Weights of a small GPT-style language model, trained from scratch on English Wikipedia: 9 heads of 64 (1 for keys and values), rotary positions.
MLP neurons of a small language model. Each row is named by its layer, matrix (gate and up: input weights) and neuron, and shows model dimensions 64-191. Each number is 500 + 40 x the weight over its row's rms, rounded and kept within 0 to 999. Numbers have three digits each. A neuron's up and down rows have the sign that makes its largest values positive.
A block is one neuron, or neurons of one layer that tend to fire together. Before each block is what it responds to, as a language model described it from the Wikipedia text at the highest values.

Description: Commas, "and", and table pipes that follow a number or stat in sports and career biographies, e.g. "14 goals and", "4 years,", "| 2019–20 |".
L4.gate1843:504419495485496562457506500430504534450468526474419516544481524503478515438566495549485570537494480512564494474486525468509563530452516539473482528523523490500451486506485532523573512586531508463500495558580511463547507524530511501476516499508464520538444452514501473479519517517486526397505534547519463506520473506464447556503483478463540515521499512492481463413468508477467451512434
L4.up1843:494481518510443438419584458524490510517517537530501552506476569530489582472544514427503487553454461500481492480456422519463505468511462521516501470506526512525445467504497519524521468544465468537551518470497446469513497464551545542466532507537530578505569517438472497497555499402521595543494414466519439538587481491428500555569574485516476522441525480515565507453567524512514518519412

Description: Tokens right after a named subject, team, or date in sports career bios, such as "He was" (traded/loaned), "for Durham against", "Eton,".
L2.gate11:491436518575531543457551485499508545459518453527524437614478538561495465487512476511460506520485508479563532528411518537525508462572479516488458528460484467491530496551432418444519487496460577484517471524465515481435546467460519545398515506526486501507498488489463442485515599549450499462503548521552540477521499524470488511519472498438515428475512527536561497520511490518438427514508
L2.up11:470448511508554504466528492508531525529478505465523489509396505484454529468458436505472566595522440403525441492490462512498465403507509492473461453564420507471493441493421471478529533494493513526552462465513518481444546456550518521460515554486536528468469497457476459493493535520400482528516535477497469428469506486443478513550489504487459508499501474492554453552550497544527543513546
L2.gate16:473445463491519504492591480452472520449486519533459437536495455467494533465518513524523478539474513453471435568597529489523370492490485469537499465469422437492524450470496502468513529533507506493545418521432511479525468538464465520440549549490556410532486543478453505512493551526533486415448540465507477496505481481452486487479509422549550520466515514431533471539489544416510592449531
L2.up16:453531501575454440517422493488494480536537499435479493475470548489465491558544405517585430524517498455567574483465503527493416510502407478521548523517571530484455502502565519460494469505513488487505523586493553513549483472584483516541481545503515441448531508529539510565445514506519432507506432560480480536493592547510543514450492427528450467444488502509528475515563466499519486453464
L2.gate41:482489559573438597466497448459479495465518508495500535525552437480506570445460452508501500531523465553444485493491470446596519556552506573572418547504510495544525481420473500496478476531467450521539546456542548479536534485430535485562577449458553509511561465441457396519506476549489486479512545529520473491512429531429483478461417566494606505508490604469483480471539453462558496522485
L2.up41:459503517553539540476478497530485493503470530531470616460532444483522495451502497407569510539454559534503448471491451549529460552564438507533508508506543515569476460563511474437483482538477516550536454478517532454497590497488526423504468445487507572512514455428505517471504507607525508522562555510517537400554562479516563465435462491525520527445481547542562425469532448508519490492545
L2.gate61:512463460473478491456487512473564460499531467541515569539542494522450458487501487573512461543532516528458560451315510530534484474565452480486478543537580588465553505570501525487452501455525512539428531557512495522472551466407460462467480462510527458516499536549460483510483439467466456480475540526550580462570520498472441532494477479526450498506515486509486525405483507574511535538503
L2.up61:512509452470454487439485550439552507521499482526491537556568510528489481482507475558534446542519503508480570430319529530513515465581458481484475555490594556473551499573495512502504512468526490513425494576520483498465523476417494490437517452521480484514497492546473476516476435438460432489459540499555530475577523516489453543497499461517482469568501485494531504400509516562499508536497
L2.gate311:495499503547507506554533477484442428493491500491530569472578544506494582534485494518441563545523527501469477516435458425516452460471519465489417512510553497495476550475502462547515455518603491476487463424584503552590494505436500551526550512527548462533633523448478530535469454528497505530512455571475519505547437519505454498466469523456500575455460477512471456538502487439589415500452
L2.up311:511454465470425506554476496526524495487493485484453559509458490542466576525535544524421509538585485476510523569513453436552462513469487521511525475523556386548467515443502468550546484513540535464518556543517468503538500489406542526434517602439488571539527537514503549433487523467456528512459477541444455460592566516473495479537554508500493526505528533457486470486494487422460494419461
L2.gate416:522487527514488497447511554516510514512514542482571490450542435504417520493530500479542480521521458529450467456457509529508533544546506538500521482522479472500464543482500472467456479518429505489480486469420463542555584457463552524497383500507542560542494490413448539472487523525455553550482431543551569483490412485543484474416522512490429498579571444497577455539449496475493393495477
L2.up416:528480480521504481591456472497472431546518507490575452536474497511454527540514573522496519446439447487468522470485542478585530475479474553474515521492487517542498559467497469531516481581473512476549485480451499477478506429555492490501496460484521560504434482515461499486473466457461516482467491518519568492507454532564492538486531511481454501471593530506506465487512447527542443491537
L2.gate737:474487556505514495502477481495481509475476515411528544542566494541503458501515594479496494502541482515481494514465536474486533452574511551468546441476414487482490484473510504510521516526481483538459545518567543559471537479598523512486448448581548532457559449471457558442465553489474548541489442498514448486458499537549458481482478540529450492522482498559566545515515475519496521470546
L2.up737:530466446485499515492492511484433513358514471439450449519508433476499529456505462451489501547442441511469497508501457501440520543478511493502532479506519541517486488479579539511505505468525513437537445555536483502475462477498506484468547420430547509530517466488455461478463503477493487463560487562559566502519511533527518469494501474445516479522575481527498467541446521550529519504508
L2.gate932:489479481489489513494421513512492455421553536489492528443499438530489463523549546493480538494427530527513533535503461513519499517499446502440466457500542492393507576426604486528452437514458500431538478488490517517486478458541525505464491509519465435426483544505474494474413487551489505476538534474529519515476459477530456525461450420490461540438532511468513540485486434473501510517495
L2.up932:463431517520587468444453470437445504515475495516555493603571469533464542495569542529515587488506466453442560539432551469514504505479496437533536540563493540537496452435511512554460470546551487483485604519514529490480520513480480500481569445532483434575524511539572479468499392480464493506512532536542495471515528498469484564465562501495522440465562520488521522519486490515480505513525
L2.gate1019:437525434568472460465525548472471533484503520535542533476542479471517486498526482546580588558531553511514498492568482497494506480531537499490485477469483455506494511537495532499452517564475483477468486525481557479497445501544459491535565529472511499507506511524514378518478499575567494516423475504516437503529476497546495492458506521460525475551495499564486577516516509548557459450534
L2.up1019:525509534511518480539551529470487506491542454486504498500475497441471489530465587519470560493515529545519553500541513458478476554521416432508479507411456485565509502573490507454471485555523499439495485525475514537542408475562427506499520501531553532576491490469456535555496540528525529529505554471522535453443448470522540536600543515548520512527489442524455454540477505494531500573534
L2.gate1172:500506498520491475506550501493485550587455504510433468558424542437449475478505563494541502429572555532462481516510497523463489516491537479496540487555573454507483514468458481450537524510521516495566449507490490459490538541557481504451531501559528468493444541557506475545582477594558438520496521481508528495465465508460490468475516452486489575507485459528475556517520593469461520569479
L2.up1172:510492491543491465529545547491500521520466477486443511500415502462470394441527567525503499424549516547423494513549497541487459545494528509441480555581545425588541493477454520459528546457502564482469498566496494512505496519547490538490481511503520533437427497557514453600500431536535387467480484457551509500405468502434470506515524475468423566489492479561507496502524582471518489570447
L2.gate1568:497476465487504540497504492490551495413487466443451540502480547558440593481472514490564502527509460536487512493499534513510522545464467447545475546496495403426502479534442513492500486531516428532548448530484553550506548433528544536452494500465556471523509456524411501501504496455543436480438424442487463532512510387514479493498450513487527542526523527442465535558534511495621549467534
L2.up1568:524508503540520481460546507487546536434513540483517573481484556525469465549486481489526463510467478599433533529488505464550530486478478502499467492507518443519506517523454464497525423480492478557558479441494522462434522523520472481468564540423469535531537498514450481513474521593480407444517441464456534527475537489516504525539459576528503535497542478529515468534514451519511499448483
L2.gate1713:501460507457595568476507457446528480545455457500506479497554484474461476454488450519551509442528495498458529519495505478567516499485500526520481537512556530496507461515475484488466436509515466516419513528516438522436508477491511447480535492483488501470473520500473475543523522515607557472462551482539513512517455452467451579520476483502598505508542504495447562523551430467492483541495
L2.up1713:514513446498545492510529513575607459517506509514545505497541512502508468517479490593510412507513504500464485520527535491524484506498527563520469512556427475495440463483468514533516481466483465487425589452508482466487491527532467535488535411501485460545542535478521511461391441498503510441494491559543510554441512465463513486474471528511429572445523540493496500460482439461489501479500
L2.gate1768:446508539494525545510505442454484472451499479500525472505607496461570454525534547452503547512450525507468474467500468411550545481499495498476513497554519516420467500505455476549528496492461463537466563504516543511554512548435488505510544446564508559502425477473551484452506478481508557512517515458537593549545472426444458503539508497531496490466549458502550573446484484552457485486535
L2.up1768:456539547485489531506500448457526452478515496499517481483591489445569444548550532457486548529458532532464449433469461430529501522533502506495488506569506519398461478484482505559533490465466471524476599492515550531563520541440487543505541445575508599522426467486551509437475463476510539494529487473520587543533457456456444501538496497526478507482551455499545564453470462531443476500528
L2.gate1886:506443490530517545531562487435410407535452518498569471500499511565457485502511565505523464510538434487497506472470559503525500411450500435544436449478632487469568493515486564439498504503508521550511407544443448545511486494497498480513357481512502433503383501478440501562489482472453498512515521475522506525472543439508505491471459595481490522568482446541453442487495510482611506465527
L2.up1886:535415485461496451527568444463450432498444473507507461502514484539484512456533452546511479458524483458490509452474511509522474460505539458443460439486630474471474458471508489460515513502500547516481453512466502472500458491527514499504420441500442535512366447484375423552484507451494461494539444475412503438502449499479507537532430564506528476520533483571515496531513569410539520458574
L2.gate1903:499431521466495458472534497475463401466539455491465517500501573487421521523462479511474496506497502493558540460422480558523542541431452498541485523447549485468484509477494449476535451449488481449568448454525432498449489488490483550499489580472549503517510510436463495490501521530459503466545521544533535502485373538514459502534466458449609498523499519409474465549462550452525498472469
L2.up1903:460530517538511469527514512440465437516487521456357511585477482490453560515520510557491504595464522494531486497423505519450427543542491487498481478509576516518456500497528399576490471445453502522533481440455452515537442440435492495494509505565479510548440481480449483450533456507433533509469470524539561501470486429502563451577425473464536491510534494513512489591560535565531478440500
L2.gate2109:452508519493454544458461502528423475509517501490509483484505558429515528499521533516523522574520489490497515484498561541546486449480459483463525489483605473496502466446486556458450476461520509500475546505492529518519460477472463509547529537513503475449529476484527477495466494482496446460453552410435473454508503522545430621502488552535468559500469600507461518505501513464443431496578
L2.up2109:513537446479520501515470524548474465454483499495481466424492490521451533568519497464476520497543492459510533562510552435501455563532443465513540489535559436523439516494558520514571403497495514464461585489475423506585424489460561508465485474464577469482511485529494513514469544489563536503470586455471488465573515471586484614512460411482519497513469517528501509546499503511540504497525

Description: Hyphens joining compound words, such as Turkish-led, male-dominated and mid-1820s, plus digits or dashes inside numbers, years and catalogue codes.
L3.gate87:494457490519509478505416510520477498497516514545505526484589500459534523533471486558596559528518493510526455509436457503551452528484533494519469488430451507474533500523481515492458490524501411516507543496571515528483477515465582475483562453480513461428478571554488472494507500517464430483553528516566490546520522433521504503443536507474470536466476431520464471487582494506489467514530
L3.up87:520476560487494487496523539506453553451456469527477530517494481467514522478419497464585479536506519507545530475495491472533503477523484547476506481476458464507488486542504519493425464522512454424529483487602420480467542468466481476438477436462510494523437576531498430536512537501578459538546477489498536413460484483466571450484551481442477497434498399552509466482535508515542460538533
L3.gate1255:515515529524497496481485501385553556448467521556525496485508523469510490511450437501570523499519478546511433530505452511542449477512492483507484471469562524470570493452441555536442506546458486513488494516505509483518555505527592459516541521469500539484541522584512515447569543461503433510489527524485492567493388464510542488470513426441477513475486463463470433493455506481524519458549
L3.up1255:532528556543508455494487520408569558426455468543529510529497537459487515483435435470600523491532485527550441519528468481558452470492444450527452491528552491508559465477480570505433494531470488512481520509506530472543550504488516453502508525481486578477560497600534486467549521473534425468511515548442492544493416521502518490481519423455462485447505465453498395538427471503513501480542
L3.gate1890:529565487547509468449497535434525540533439484555431514493464527469494467454476443461538502532533521536557472570489487528483543494505480457542524501520465506473611508506459500507466536501483522482468533557503525489483540481459478495468469482435473535442523568539572467456586523514486477388513526550429510527525467548477484410490510462475479483479470480534533471451539543467506470513587
L3.up1890:483489458465528475490513451504536571487481491565536525500510494478484523530459466522563537531536455527461500549498452450553482463544502568549448514470579515487526481507470582509464497558502471530492501483546467445475514503448570445522477523510547581470520526518495490504545519473523397474475536468496514512477422422517487595441486440471539556505468432416467435507463513508554492388527
L3.gate2037:535474546491546465464486492437424533548532497518476482459478528441468544580433466511508524465499509553457483547428474597536511540485456530421494504506488486495462441547494465455523551547500505524541484442528477426469503479523561444475522544505514557464508585467450397516455461526467462507503523533489457495531465498461439519488525430507510432497427536538494529510540501525473521506444
L3.up2037:556478502461525464536490508417427478517502545499580539478483510480507544516473462429541565452538453557504482487471466507548481549549489564453496478470523491570471465510502560457516513498591526507454500466477581469461542466483496471542472581499456521519495511499433463503524544423511530432447503383583474564524492500440456435494511468533502458517473466486498477519485588495531557529440

Description: Hyphens and dashes inside compounds, names and ranges, such as counter-attack, al-Qaeda, 1984-2026, sometimes spaces before dates.
L2.gate48:472473560486581449514488448477526479499515460461500509503433442451526521476516466559511483510468473512527496479531529467477568474442479509558478532518511497453476479432576537460519537506510506514493516412505468457535485416599515524499587471476485537497485484429427593569517526496549459596457466492442434550580535478560513408454508509566552501423531481463556479522538487450528499498470
L2.up48:490455548517585478492479467481513538499509448470537518493461455468501541512503459489505513535491440529537456485502517447495557499479520519518477537501490488467514483433553551428534536524515517486542485431503469466541497422569505536507561477527488536481470488462456613559582499519527465564454440545426465529546526479573516418448486532507549475389516537437572463503531521453524452502479
L2.gate368:574564520500535496515480596489516581487489493520499454511440475479503465490452477476551492514466434516468505512531526521434509504454464565483567488460524566507527489507446522539456489531481471504488566456559490486451528528479483495454460525540502546483447584584540507508534475473516508430530550554487507491469391512516466567528490419517502523437519413433509496490466567460463501457473
L2.up368:556468448491507520560453504486518527489493451483491526462533450462485508486501475437497544484477429517455454549462509485506509488535511510560476557514549570512562490540525542500488474565491508493526521460556536504471569509478598423498463497462462550494544506522553489462533556461518456501461492499484500523474453516514465516426528499549516497532527488449423399481482566527560540427542
L2.gate443:534569526508493512469530512509543525490542512464487528505505501544458441434532470517579445449476448427550518493539432575489409541477462472520446489426474511489448462512467475477518456518518520567467460544500498524564455546571540500580519561498468509482480494520441581592536527537523587494569561503474516465531512521523437565472484450499431470459608516513471505471447570501519498450517
L2.up443:510548442521498484489561489490444549491528530504518497466469477485421486486509493585494523551543546515486491497497528518499464419479538443492509547497523497471485510506486497455468495517537505474546432548474493450523494525468522498558538480492470528469566518471412534548499568468533458503455538527412550437467541527485440461477476491497487526542547515457547524476500474451435564529549
L2.gate615:520509501514521508475429562383544564433497465542450478467507515495502444477451435474566553520491442533539458532501490500548486449496490541497454466472573515485555455501482562521460499539531484506474565515490541458497563536459540447462498527454507534467498532579538466490513539470504449490553547522470481533470434467504514489429503436422520481474475463417473456484494524509512539474547
L2.up615:523533514518527518506441549371535554429483472539461456464514519474496459480439433481542566529506442527527464532483473524541478471518479539508455468474569508508545480519455579521455490537523486501488573517495541447488545532473563454466498525468512548472507536560534468486519546475505431499555530515489487543458429502500520488432501468417515504471489490428479450483486508497503526467545
L2.gate636:531532469525515500552490458433536519609546530508431441482424499432536443501479453463575527440458495476473496486455492485459534461460508467484478555506572476498537492474500463505494536481493485513519495496492546497505451604486519457519544542522512455483451530553449501492489493461511452510482533507544520541544474484493522511446539533558430552537440453494600500499581598555501509451542
L2.up636:530492493478492433523460498426550507577535478602531446531502471432502434468529518488552517466463479530489476450482516517467505493515574465506528516511570490531567476494480485517477524498466539523506488536476487492521471552455505439542554535492475503460464549459502513431522532444466475484490508515456508517523455499527553488500506517533472525569478516479482489460572587534435546485564
L2.gate762:490586531488525489447495478450514528455532414639490476499579443544535505527520494471468520480457525533528494528457472510523475547530538483473462543439555504547559462453467521515459556505514495529476495477455563471522501547509462465483500520501522517565478533523492442492514485517490428528576536498527524529471478447500515526468425542499507510453527476441481482504495496543455446484488
L2.up762:478520470524503552429505526415532582458539420603469494522558542514546448558466483478544496521457540490509482538482507525489496503522525547485428552459531484486550456485483546486459527535538452479497536488464533441497540545464429481514505499442554529516440586516533482491475503498499429480572524520488471504457473524543521546459477502434478462493486493448529444475505486604472482490499
L2.gate868:480468500479537530464548455477485496507471459454513468469501473472555565486462552555550543588510484552463469608495485483540525563490500447579488468532495578543489490445453524524546524480534542544460464443466555518545514473467601495526551477525510543490578449470490445555508453538452553526531528541501415532487518453492494479521463504498481496495503503496460433506420517465436460508540
L2.up868:466470483473536533449548450472491512519459460467513475463516472468553563476480550545549543589507492541468470620505492484550523552508504449574497462547487570542490492450439524535530543486539528553468467448457555520540511469463589499529560467511505545477578450467485447554530456541461541519525531539510439542496512461499498473511464492499477494490499503496453431496429511460428480518560
L2.gate987:547510533501428488542501584434553480505466507471506528488477439491478559512499501525482536518511435553474487527419563416530527499509507566484492510473557552484562564521481552507496454504517406481499480556532549458466514516473561427515525478473495576417483433499464460557507490433508548559520471495486555547476482468529513536465487485478469496457457531459499496502533491533483416530534
L2.up987:608502471470566489478463512498516534455490460482516461491461480516430456481575473446504547462483505543495470533502497520548488429459495483520419514500434388532544449507510518447519496533519523532462535535522531449512548510466529509488467496489532461507509591588588509407519545483505460434439552548444475547466470481500498503407582449483559503479387515432480512513415508504549552498491
L2.gate1004:497516502539534519507425459492465562489544466491488512535444488440475512455453403452518551556516562435483476556531518460468520504486452535463442521557516485467498490455509571460536521476501500542501491510463518433493487496579484445571537612454461424509453465505487506592512495461504519493561581505505444526509453513559492559502462572433537496498495551457506552561571524557517473461504
L2.up1004:565508514492505528537390518464540541502504478562496485446460493442503515519517405512492492477473446489573497457545501437512500488529505516409434455536545480485536532427508522512588512480500442441446526503464528501518531538476572480528505523473436502525479454493509522445547498556561497477467558486472507531543448460546434482441503568498527536549469504418500484508548512471579542542533
L2.gate1014:515454478554454553530443522446502504514497475549518450567534446490443482623470496474510486587479453568577536556552463486510471454475491473510488478492626577532547470480511499488506480548604467491433514522488510417537490479510515463477513540508447533494544529518537471457499526462483524485464495536473549434491470425499457542440559471445512479446437454533474509476429486516497408526508
L2.up1014:534514499560540497490565460449517534444506466493537457474489508468473475461501505419523537475553482500553425519444478610517484499526489475451539495395472518520524467562480562493474490564499512475506527545493569500483498570531543467536492505491507508488544522523473462496528485467459447437531533492496442482463452527490529476531495455462501554458510464486528455529511579534535605405556
L2.gate1126:491486477479541485527413487462528573528430512565528539510470515481503468469522556489516430486494489484455464476531474512523490438497422479417521459552512412495538423398510455569445517519564484519505490476485441467508492515494516531512477481481524586526467554474478511478550522466491515529512558553498500499414460465546617526517553454523525527466488450504489493432538508415483483463468
L2.up1126:511515498547543502485518483486579498480565482531512434476496545430505479527513448506579583499499452480493442546494435487517499547472574542580490517437520526512522429519455580447461532505505555564525498494456573544536507480495492482494482542534460435508521602503536464512529490545507469516501486455420480498486536528416446457469503544484498512556529515473470462461577622513528607502549
L2.gate1538:463457427489548500523512515448478522570508496482445534486436530529569485487395481567433505549526539483419533503503500509551470517464489465505482524598490498449463426498490493559571519550517475488526505410442431481575477513465485473486538454464553496542520515474474468504513551503467516521411521513465502595489498455555574503505435495494518493524511525513498508466518489468542475467491
L2.up1538:461451503519455477513483524610500527490579524537455534528522495532581502472484483494497526470420432510465547544514516485506527526549443434458471437480467495564493482505502441536471441540561478451502494521535555463499484563483515519480571469488477544501577483539428582498431440484483500487437534441484489536466518461464552470570527412476501529511465493551487560500471558522517525490485
L2.gate1589:488495542517515507462429524465543623528420495512554477504420515536475502477449504559505492544465479532472501538566489496441506456522511475541469486493474481510558486442519544467472508491455460475400521501517536494453520504507509488503491559512493480487526494500515498522542580520539498501556538592514525539497465491502518495476516484491473508489451496511484494556530500491508506477567
L2.up1589:577490538504543524493462470478540563485451469489485438478455486469504519477368516526481554502462448490479460453543504557476572520536514467559525510457563474520574477508484591471531554511480430437521541471499560442533528440514532472556507555521437426470538530509519508489546548544551489473498570549489514441432434492440578518497491493458545487506424524509559524544530528554521568437566
L2.gate1811:496500446468432501485512531448517561436495521466456512534531517483450551465527519509478525547500503514474450569475480516413475527598477497541606487506461503516516518486444513532556499518473440506550514473499489447494526561461519460513514430521513476554563526517422490485556457498483514505533487523511475474414460527526479499570480477566506485483496469564517535472506468572470501535437
L2.up1811:489461408496487543467459509500531564492510516519563462528595532512475465530506542514554528545444557491535554527496501552448490492505407529483509462481490532617550491535513552529472491517474506552555467605519447463467504560504494527416532523536513456516574539548513542558473542516420548522509465509528541421474479512449465506510430475494474477478491456478486531543418457547498577496403
L2.gate1937:559484517497496527566449481467433533536444467523515505472503549410459447478474468540484469512520445525461464565543506523577522467510484544507456517511574510507560487492410618491461427526451473496452494497505540465457506547504568451513521533479479543541430519510530455570530488471501594513539564488462453506542487413534498485437512505496500540532472499449486560497509548532540519463499
L2.up1937:582465540529502483479460398501459603559459481548475535473460509468452470486496454487557474475498500509456434589533503476494507533461473480513502503537552437481606494489501591574444511542476475514439526504471482469448537558479502507470469523474447570521431502593453434501509402496450548453527543536457475475570437417487472537437568451530491507481431455505542524422594573507465499495512
L2.gate2021:461444541508519498464467506461546600485476489501515487503543465551502546511540499492495478534450505493529484494462523516544541452497450490524436484461464512502416536487426430501595547443491497508499507538486445532525453541593482471479488549473487474475505547499473499471414518495538536445500502483518528527506452515551500492531489520511435488453521516502574510497554448577478507481516
L2.up2021:468475531499467506490440490477510615457473501480530480490557467538489562509525506500510494540458512515530479442465553518543566438502417524519443480453479545512421535469457423504610512441501513503527490513515466516500453503606475470470481550476530479491488527489465518446451546455532537433503482473508516515518459518562510527544484515487473489445539507500556500500529476580470512471526

Description: Nouns and verbs in athlete biographies naming a career first or achievement, such as debut, scoring, goal; more weakly, sports stat tables and results headings.
L3.gate394:429475460470431556523390593545517489543582412498477508475487470493432533508479484482557558490520489499451460482525483535497464448472502552500496511542492535567508540503504505437497497548451449447458522510548508504521476504434536423526466427502507457469467538497474495528405454499460479484484441450517487491453486496510517539523537466527539407470510503533491497559513478459534460417533
L3.up394:490467464500456472482507526457457549474501523404523568420462526494469528454444531497508477488486459587505479447483440455501508497552552474535481455495509503558511519500506517572499490514482467464509489472547472553535424540543507409549432518473459513492427432494413461557458448521501495413494496543489525505573523581413516508505510514476553451552466459503534578500450589525491509519555
L3.gate525:452507491516410446500512471558520521465486524525481520549483458486483466485540506524517489527515461551514476449397478484516496506522527512525478461451552471552518475537510459518570497530474475524449521522515490502569421495493464490508487424441435486537433512532478511499436425530468441492524476502457550588472468479547484429534480538466466503398473523541426528499555489457507494493573
L3.up525:436508498531410462510505470558507499484499509505503544547505462512480470460550498523534499556511443518519504456418496471529486469519529554495464472476562459563508459545500452531560473528468482534463525507521494503530416492493475487499497422458431451528418513535454515477422436502495465488519480513453547585467494478557487444555484523493463490381496540551438497513536480425492475467573
L3.gate1418:491500474498499466481514472509592478556506449534523469470520498492538503496551509517507523529500491503466540517514527540504497489481479439437518493511513489486491449462489505541485511564485517497502533478513468458543476505538573500476470533529536493579515554500546489474429447481448462478441472457509525573507492485470483532457501516548509491556520482456483514528548503515470412460549
L3.up1418:513548462484495506557545469502521506513497477534471441402558535471522500519589513519498550489478547498574509541499490484557510500497555503473577438494513416560499415549479453481448499538517521537493508484604500530435461471427484470448512492472493504503488537519496466449468503497448517496448514577449500518517446532491484503551525451525470581506414498546539463501566528514459546486397
L3.gate1679:513521491471394531571477547512461452505548506507522481559460460511467583477483506504441554491512434495478542532520598521525531498444492529484477558480582505512524498509490498454528452499512466505490497488556446498513426466504489505502582525523457524472501508434522431508467534436491499496502476482505519605472432440507494519504464482470419522498477511548579434574491525545446476497557
L3.up1679:478515530541461497532421471567518374541497481481492426562530512550482538468512482457451491539535485424469480470517521479485480417534539491512480452539525537524468451501466435517528541526453472492526499515518453538534467491504489531499475559562461543465604546526481532610483508440536439536525535492545520536481419531527572569552455478455414514518503494518598474508468467496501488551531

Description: Hyphens, slashes, dashes, spaces and "and" that link two parts of a compound or range, as in head-over-heels, pianist/keyboardist, COVID-19, 8th–10th.
L4.gate1475:523533522446500473492606529484514518466552517476501426477560555510512425628449620506519507460475519531539546539521438502532503574493515466476576461496525462492519465554512592503546470534508436510447531461466473457500468525464542482523462504519496548433452443534500516504586489546509510462510453425522491526536545490485524531510561488518416503522530536487585490564469528442541460504497
L4.up1475:526481546511433486468522600560428535484545471403523499491486492506500503514458521486466553449502383527571491539447493527451416424493467473565558494515489548449462556507455532543490503534533439472551495492523533461514461509503562485542537556499537503515516536479492400463524490466490486490477510480489526518566442530565499502458558475469427468570428439494441436464494489499467482519484